config.toml
n_layer = 15
d_model = 160
n_head = 5
n_kv_head = 5
head_dim = 32
d_mlp = 768
vocab_size = 8192
activation = "gelu"
norm = "layernorm"
norm_place = "pre"
norm_eps = 1e-06
positions = "learned"
qk_norm = false
attn_scale = 0.177
bias = "none"
tie_embeddings = true
parallel_block = false
init = "trunc"
init_std_qkv = 0.0586
init_std_o = 0.0107
init_std_up = 0.0586
init_std_down = 0.00488
optimizer = "muon_variant"
lr = 0.00931
lr_mult_o = 3.0
lr_mult_down = 2.0
beta1 = 0.93
lr_head = 0.00696
warmup_steps = 200
schedule = "wsd"
decay_fraction = 0.916
decay_shape = "exp"
final_lr_fraction = 0.1
batch_tokens = 65536
seq_len = 1024
doc_mask = true
train_tokens = 272900000
steps = 4165
dataset = "wikipedia_en"
MLP neurons of a small language model. Each row is named by its layer, matrix (up: input weights; down: output weights) and neuron, and shows model dimensions 32-159. Each number is 128 + 32 x the weight over its row's rms, rounded and kept within 0 to 255. Numbers have three digits each.
After each neuron's rows, "fires after" lists the tokens most often just before its 100 highest values on Wikipedia text that the model never trained on; "fires on" lists the tokens most often at its 100 highest values on Wikipedia text that the model never trained on.

L4.up539:132148132108167169146208112091094136105115104101142132129200119189142180098114169089111121144066074148207130125171185118098119093099107149125122201115093088127120155176122157133077116112090139077123111168097146094129111130153093128159110150142092098158131165158063166151118184125134162150134134101103102090161164161079196166104116089169096136120113097160132161165114187137181154167092
L4.down539:154130129139129163103170098116142135211110088125072101136106148129140055130102111144157107158114115135180160133096121104130114153131084100067102137083107046123145148091138109149127135173188183140122164140133103176137154179108126131085093145098105130143131156156148139050095070128148096119165110117087102102077134225142146161208181146147099166152109109130105134129161092180115147151092
fires after: ",", "5", " that"
fires on: " and", " or"

L7.up426:134185107110087176138177148118096126158124139143171088142113145190117178167068109165127110156134153135088127132137159097102157169091083147144127123185123119134176112202116102110123151141129064100136061173103168144133141123155136153131100091108091188195144153146157153063136185122090127149137160158071108130136134100066120134133093104109135087140081114105193130111111161148123129182133
L7.down426:177141145168176112144132151111175137099135086114131100097162114123153102104130151121193155137077104136139135163095130123095140102167093124108097143118092098091081141135112163165121071081089138229055146105156083186097119092125143097100190179089147076126137041078164112143202046110135083084158126143123125151158171177153142127137132158156107151187151197152118159132173116104061165133133
fires after: "1", "7", "0", "2", "5", "3"
fires on: ".", " of", ":", " (", " |"

L11.up16:093149096127110136128151134165105166137216129136102168176076105104142070134186170109146150094149175108096134125147158124112062159089131086121101108099151103178130147127183169067128132127114130150106148144112087158138076101104122115118100063133079099153113172131116138124174159172089117093112135123117141139136142101160147111074090093100072113157095165080195176185181129133162109125115
L11.down16:150107120132144156076136150088093147119136112155142064137116190118167121125140147133105101190122132134092091120133167156133138125138142159128101134107199143103136152121109214141078066152101186157144181138133173089142072148116108111127116194097127143108150064080130097144124120109123071135104131102141138164128131190128142068125106152134156176159195098172033123112159116106092117184103
fires after: " |", ";", "-"
fires on: " ", " +"

L6.up741:105095138119076126131201104127148159137107135117139129095149103079110105124180187099142155117137117146107130202124111110115143132082130148079131128135142105101135103122119138117142084150128114128158090187118192120127148132051117117145102085122128143116065201218073072085148105109120153182149114141107117108190098132099158206154133068056115115152117136095149125178107148110185130189142
L6.down741:153168112139130156181120140114126087106123162203114167115123131072081134157116090074126159101132164167135107090205093118101211138133156145141114121119106128071116056153098168126118187116202119071131059156125110095118178113124080048125091151119080122158153083130176096148159147167133166134124133137074081112131092179116160113108079105075136097173141100155183121134075143143095131161133
fires after: " |", " ", "1", "2"
fires on: "\n", " |", " ", " in", " ("

L7.up323:054127115135118164110094123172175160153079150082033163125072162121122114160091127145132118106114079124118123144092089108130112094171149088148092129097111074084171197070135144132130142166144170134113133158140153136169127151035101207122130126135152146154120116161123170172188155143084127101111134090121106108126134088122118130116177083127096122101087113146117142195169146143197159078162
L7.down323:118165141172131149121130135156110096108164073167148113165127095100150143136113111072167146105201102123132165145090127108128095123150104191061047182086148143144149133153105105083137141166142163169141157124149134177121118143136163073152101134187185124174123155094146130135179189117166156125074167149137095172105052107115117163124120098104184119136169079160173174140142127126117145171148
fires after: "\n", " for", " |", " of", " ", " Top"
fires on: "-", " ", " the", "|"

L10.up8:082139140123165152147114090128091172088212120108087135114139162152156057124122165128148072148101041146077131144107101130114145056176139126172123139118140103166128147126137093102122135138078099122164147143158087149080105157130140149147159164150138080124089195186120076158172136131144120139076144168156097108044098118133124181075133068120137153127173076129126122147160156153140091122099
L10.down8:138145102078149133124101120212110148125134101112088135107139164132112112109091123147144220146151095164079184138113192134155167111197168145104127190129040169143055120163164140154147153113178121116122130133140139118143101122118088094081121110150095146155108098129116160104088092110144159121167114156169170131190075109113164079164112126129119164157084172085167135145113094102149188172112
fires after: "2", "1", "0", "\n", "9", " "
fires on: "1", "0", "|", "se", "5", "-"

L10.up125:102192143087098110126090102084134119142146155128138119145097153094140132155165095166161095114061098108112097149115121144119142118169151103126095155106163087118095160032138114090074105082108170114102108102112133169108091143132167080194156137163114135135095129187108119137103227193151129136181124156136151132102103102106082046157121122117098123111123190170148139173175117166130122094141
L10.down125:132127180138197120104155113135097138156119111147152117075061077125093102120099176101201122104139118147091124115206179136095157151140132132116125112158084141107141082140155105163176121162123075153147105152112164102056135157144128128097078118196102106114118113095097116075106133111127121085118090168129123161140153111145133160138126103147154185118119104153089177101088102116111153172188
fires after: "\n", "3", "2"
fires on: " |", "-", "|", ":", "\n"

L8.up272:132114165078152073126139112108128160166106106143150154209145105186157122109077146095132138143143115150095166069173179103114140080107127111115152080146063118103120139167112148154130101127080091123183095133177084149166137172130105195109120102106063118148108102169104135106062154114116181103142102106172164128107137126126093135124126126134102140103075100101115106153186113085150195125103
L8.down272:194124102131157142143142129054109122124133179104130121090150125187149138142150168070155123151090121126112102166138144188112124139100181131107120202180120046141158065159060126128121166083098154144135129114084136111127108116123160162189092134101176102134179131110127094036131117146147094113196159097159119073125117121061130165138082139114133172173138043061137116102156147173152147151173
fires after: "5", "8", "6", "7", "0", "9"
fires on: "–", " |", " m", " to", " and", " /"

L8.up630:063140111133123139134138177154174082112171097112159124160130160101134114142208138143103161169133148107078120094142165148104115084120127105128194089165158185099178198191131115090127067103154136079145067159146102145119064147124168098129088100067115076119134115163090096171136139177138153085083083137104169128138127105095107147117150120155129100131059148156154125175157131072163076154128
L8.down630:125117161158119155153135135088103138155170134147128134121113146119125078117133183153107093153139081149136151130135116128155165132141103124093040106110113147141109130152145108101178156179159123179160123117149076057146202155118143160113159083135175121136125110163108075040109081088128095125145084096079118097136151122074137060124156141122148193146156138212127188137138176183111189079158
fires after: " to", " and", " |", " (", ",", " in"
fires on: " ", " W", "0"

L9.up377:118092083147184117121158064100148098196114172147077150159137134143142118169160079131102105112073074156128142124061109181179099158205134162150081129119148125089100095118130170170116120146124133149131140164124096095119080126128076092111165164199136112185101157145110077119135132103101100110140119111161088128088106173132067192122197114088145106207113106159125120167138096149109133060125
L9.down377:168159214117189088140081140129097162125133114110206125097109110103083189086105167186122113125188144139132133081118155122076152136088107115154157128120146136140149143174088106115132111130109151149111108118092144137137142117105182147137071066066102140116091139143128131132066066192138080165157142126096128117149116055123178104087137160180166162069107161128133192135099176105120080167159
fires after: "\n"
fires on: "-", "|", ";", "ly", " often"

L7.up372:137110063102104170159123151142195122121107103140122114149101132151102164144190178177064100109160135149100109061143148131178068093160156142107101201099153151135139137116226141161112145150094100131131143153105114126096080107173156127145120178135099107077060139169116057106150071132113131129158092162091136134112089087134109133157092173136122132117138153146089170158147187174099116184050
L7.down372:119117174204124135104138138126137188136131126129120153146123071117125092093134141139112121133090115089071180149109178153077148146092105074166109102109145091096160170098086102110179114141193152128076127128135112124141126123158094112115206120145110119138146150058145131170124140160130139099193151110129192157105162147109122094117151174098110093161092172130140031061041099141123129083152
fires after: " the", " a", " his"
fires on: " ", "'", " most", " P"

L4.up85:089123094108105162112145089142163155070092124165100173157200087142139169119127119074093110081110114146105105153108162151167168147152166123075148147121077179121171124152110135080121118149145146106142181120108134127116129087051163121099123103090121064143160157168145131148212119129110118136101146069110148149154165168140141129069134132105083114169101191095144153134157138129208070162120
L4.down85:094101196179111104116146168112122124119103097158112112115129098119154122203145040106077155092101144116122152155145144076199146167141121111140094148115126121065145104192097140119121125156152101084150115159153095108141113147137122108146099172130154059186185123118149088140100144118150160095078128100148119126166149083079082121115178169109146092077184114153122126073178110204131068161132
fires after: " |", " "
fires on: "1", " F", " C", " ", " Her", " E"

L8.up478:148137114142151130127182165122166168113132085147166122125175121115116128126189137121159080058095131134149091151074140136079161156113146146088098134132143124089180125159084105175136096135072140210139097131068174071131173063112085151087169116104130046099104123133153137148173081169118156112136119167101127080099130146108142137115092082135098133197077205113137102148115137083129145202114
L8.down478:119159139121105092154120103100122141134086089077133128153088156110074093117134094041153104097186168137175123139126071084183114131181152132150164135145089170104140108132123063126102139165145113125153063094075150092174122167127149110081145180126146118147178165141106146103105128105117152167139150129175123146172128148134129135129149181133128061118129054188128160199116054139145133151113
fires after: " |", " /", " life"
fires on: "\n", " |", " and", " (", " of"

L6.up437:180109054119119144145081123150143129108087124112103109150128127125133085168149114094154163111069153087064135126066168135153108130097099182067156148153105141112146076127212118092157075144145045076158169207145163123080148074137206111100163127098099108167092097182116156108165133143139150102168109163201140126148104103119130116159124186116175154126180111169085093126080098136170124102140
L6.down437:164097122171082119117117142130175153121157082194128125175111090135095144143128102166161182135148116133104131093117145102112143107175170123170101091130138109107069145112146192127124184078185149184077110142124157122111131112082136147119115092114110149170152129115080105114211124122073231152101138120123175094142087102077087145151072154137114092064090181094148182154118184108088140131101
fires after: " the", " a"
fires on: " "

L7.up70:164125084101138150128129153172119131107160065128057095117078087104109079114127151137108139104123201115136095158103159183057131091152129152117125134025120158134121120039181137145152138166125172081119154131163152164137089109157180137146105133142104132132065114142142066135139172154090138119134176156116122098083108101179111105092136159139107072093187206160150155163094179123113142161147
L7.down70:138122170131126133150149106131170158136181123136113120170171121105129155141120119112115150119165110105143134047153148140129122162182131061223069121141065139133145167126135181110115161104207122171104162132128141064131148072161134085145122110157192116170106103106135159096162114134089154117152112128171111100158100122087187044179113083100107154103121116110189095200073201160113114095121
fires after: " a", " an", " the"
fires on: " "

L11.up181:150093163151115178131133041143122166156140125102212130044132135196125147136095097107154127155169119127161162173134153110111154201163084119101099093127144143134100139180117105141108137167074158153146162132118166184094182115112106120102148131090120119126129168147124083142178135111099146141220152131110074084152148071099102132129120141085065081099152138134134091114169097124103154165152
L11.down181:170087094142127131128184165120135123054139097161081190154144139088161153105131088109094178132138171073128144152130101200147097053126078131151154077093112120140101187157122164103124138083156076184127056102157135185131140112091106178140102167133100133142095110098092135117123102137087138097105069136095146178103157172179156145139085115117158146162078120158132193096175167082157100110110
fires after: "3", "1", "4", " ", "2", "9"
fires on: ":", "9", ".", "^{("

L4.up359:152180149116170182091155094172149133109203073093112134111122154081069161154162164173113091144094108132112141119137159072119183142115144120133140117099136064133135125130078105179115086091121081101155123185107100139111138087187116168151172119188121080125137088080148126131133156168057115132111136111093128096116123123149162102184102146178111077135148134182107204115160147127178167123161
L4.down359:151152099179077156099071124181083132142123055128109086155124170106085125120109095134137131123161163164089181093128147146116073123106166119100100150101147104139165140127241073141102166132130131118074203102164103125169117061083126082113143146137165168130093119160164148076119171131085082139122132100089073129117108138114147089163137139162134139182121113174125072165075114169109082143121
fires after: "0", "5", "4", "6", "7", "8"
fires on: ",", " ", " m", "%", " /", " one"

L6.up93:114093102188110189111170114149122230071141133100077180145117137082128077120133100118089096114109105151136130068144049135146097153140126154105190099143104180119179088063161186125117081133153121092154086109166136121150136062158114139089168157114112176145165140098098091175134124153100198147061089129110123124112151074159118145133102154149087115137168130125187138148112129102148095129152
L6.down93:186134161127124139166086122105133164084153094149166124144149105132109127134129141134081131086134116125121074112156144110120123134096181143149094121152098183122164190169177088151088153090085093132102148131144098143106130110130186127150106135117170145147135108158085167108156203101132147119202117067117088084163158131125208090162074154122144134100122114082094162141129115125092151188102
fires after: " the", " as", " was", " a", ")", " "
fires on: " the", " ", " |"

L7.up655:092185122113100182069112162108149143146146154141117150139077146150177094110170104166099147113167144108101137104115168150098082124156149111113109139140146099115193104112096135088165133131205114129107129117125120085120120094119173082136091145127168101140165100163197081177107121179090111129095170130110121128078165129167109105119115126063135165149092169108157087118084080120133148175125
L7.down655:161079107050117137061117130150169100166101132165133056122100123083122139153138153140175166106131121142072066152065153205127164179150093111186115120171105145130153088127114192115087110160165088125146177155100102167118109091106140126142200187088140087088104112121107174117115166169118102125184120099119110098077123093130117168153131167125088175135136092168070140144145141114167125108121
fires after: " ", " |", " Ca", ";", "0"
fires on: "1", "2", ".", " ", "0", "gli"